MLP neurons of a small language model. Each row is named by its layer, matrix (gate and up: input weights) and neuron, and shows model dimensions 608-703. Each number is 500 + 40 x the weight over its row's rms, rounded and kept within 0 to 999. Numbers have three digits each. A neuron's up and down rows have the sign that makes its largest values positive.
After each neuron's rows, "fires in" lists the words (lower case) most often at its 100 highest values on Wikipedia text that the model never trained on; "fires on" lists the tokens most often at its 100 highest values on Wikipedia text that the model never trained on.

L3.gate2429:482437444532507530441550457473443491506471553510581558563499514465467483481538540438495390532498508595471467528523496484565560463569490524557498438551444471511535469538490477528464420560492456506487505468526520534457536477484508532532520541533442516538454514503478554433496511502523538571
L3.up2429:646450511531547490472528473534520457518462567492533543496534451509424505475505574528442469462506529554464537464455487454541539473467499481568536465450413488637508432521522493529523452527518517507478427500503564474473514533481511510376538537577494489525534498529489565522457502488497548559
fires in: "for", "to", "after", "starting", "leading", "as"
fires on: " for", " to", "ing", " after", " leading", " as"

L3.gate2121:519520479476473574558554416574499541535461536540564562582456541478553467480540506519446475454486514505543563530425580497462521418533521449472507578430530519479517525530505452431401516470508600567483470524546440425437471537486545518509572544486521518490523455495498511515481485508423475465
L3.up2121:500506431477500464504426518487470471441535468463521523497501484557443526474455453499556503527462546433508487476501527575522487471502552520441490420453543525486416564499386559518400528413489523457487455459529570510477479510485479525499486419521500458527504533515486477507481526503483482526
fires in: "also", "same", "similar", "different", "film"
fires on: " also", " same", " similar", " different", " film", "ifications"

L3.gate1098:523523577527494509593560489505465535539465488519484507529507557472485477490513478494547456534464542471513519497530515583467540487496450423420549540539509495525580470542499506495451540478512514521497526429554476548532594486567559523504571478478455605530508462443517556462502530547537543536
L3.up1098:459494569506470455485508417481559503508418518552552512511472448492551518494467568444515515511500496481522553461541526411583455535515432494504543557491544428528595528483544480512468519472508530485511468463504550437455530465458462487510534461466515498514489527541495462520469521505449491532
fires in: "16", "17", "18", "25", "15", "19"
fires on: "16", "17", "19", "25", "18", "15"

L3.gate2286:497486524519453507581473536513523497482532473458466468505504445451445438560525531440579441434503562496483511494485538548477535570459468511550479489529485502573483483464456511502526454450521517480483469440512480495510574518525478579496572484414594506497518504411467415514536507454568565533
L3.up2286:521460468520466530544484517517551539453472508494527570572492505443546614510490574487541555428484444579532468523543555504487556511519533519459506475456511442517521474514487475452441480469499491474509524541505529498542506473451483506525495461518523545480477429470513530473496503515488510572
fires in: "under", "over", "within", "against"
fires on: " under", " over", " within", " against"

L3.gate2548:465480515393471498523526499463527526554474462440477557509540493422539541561455626505532465503462499497488464567450483466507500525543506529506464495511576487535464490491638507493488466441456511539471468459523425496526502457473443476518521503573530535504529464456438533575445468430476474508
L3.up2548:464441484495502518508450515423535497479475485492458513512513615502499430536485562490449467551492486462470567498433566556519506479487474539503466462474487469491564474430463443469477488454416510499518498486513512449444504457491524485513559541491542519439472492425478447468520477465512508456
fires in: "gourdou", "up", "of", "home", "gomez"
fires on: "our", " up", " of", " home", "end", "ome"

L3.gate640:476517457535592542549467496585524534473406544543509456474527494504565493511532612496471472448561467511455486537463497488500518520477522518486527551504492478555486467500494508426491437494448574526448560478487553385508464515515426433487501524512499508538597498528484436474598429551544516529
L3.up640:480488446532499525605478557584446498561555473381498500532481569495507553404528587409533469543566484553464459535548479487486475507518523505533461533540543459499557450518470527451447486513498467505510481518575530540510526485421567507553551462446512474495410419489524488482459501464476429529
fires in: "government", "state", "school", "city", "police"
fires on: " government", " state", " Government", " school", " police", " city"

L3.gate1956:448458472500423587433482470477593485485517547560520501511494489516501556392533489542492552489495459513499458571508461538474384410452444497465423526498515417434439458555519514496505549474525547556484523493558463591483497565517513514474487455475405505525516483496501540533521481479519499492
L3.up1956:485490534499518533462478458470593511450479509450455475554514517538432503555538493514468528485472476487481578559502496519493558510474457476527484501502480518510498496529517513439424432434490472487433463515534516510519463464479521548511560485519523490556536480427433502445450501448520484550
fires in: "one", "best", "a", "gone"
fires on: " one", "a", " best", "one", "Best", " Best"

L3.gate577:493480456520496548514471481506514420540451493533517578489417579505548458493520482498483536513491497500472536495497492519553406450556528535491476469478576497538486459551517559458507542461571531615530498527519528532455482490512543468462499453470568517422468520532461526506516534480572467476
L3.up577:522537555493542535469525517468510489521468456438491581527463471522465543531488522553513464536488464526472489516572520499547533517484486502525491382501490563505507433548536489525477518480558522515448546546478577499451488525489496490465534494495475477455454524469506503533541500455524493416
fires in: "3", "03", "3rd"
fires on: " 3", "3", "03"

L3.gate375:540485477528501537578448453541527508489439484499512499520475528535461434528438572498547483511586471549484444458427421478516504421479529509450495534531466435535466478448500543502536497498549556448517528486599522472537506441471505482519453521523486542500494491461536473477517468514502537470
L3.up375:547494464566488468509574454489458525535503495467487504558490526554481538528491524498513523513584444457482527467510488515494565537482499475472522483463460545511463517544468471523527493432443481510453438512509493459498539409441531489551425490590525532513506490494489473532449549479510522494
fires in: "september", "november", "october", "december"
fires on: " September", " November", " October", " December"

L3.gate3032:543495495457470490496445478512507545518542509580506521469506516524497499568482522488514445461555589513490484496424508555502402446516469448520504462532524470527532504487518522479534491476457564560474504530556491562523529516498478505453498506490505501512481444498406506550453500466496496578
L3.up3032:450548440466487454488366532522497535470534441513448480474463545542465455555450407534453484502476530481402484525438457539557472473599484453495535580511560567503493490561451596526495495448495538530492516531465474513458451426466481532483541510437408491526471472488526507561453519480454450534
fires in: "has", "ve", "had", "s"
fires on: " has", "'ve", " had", " Has", "'s"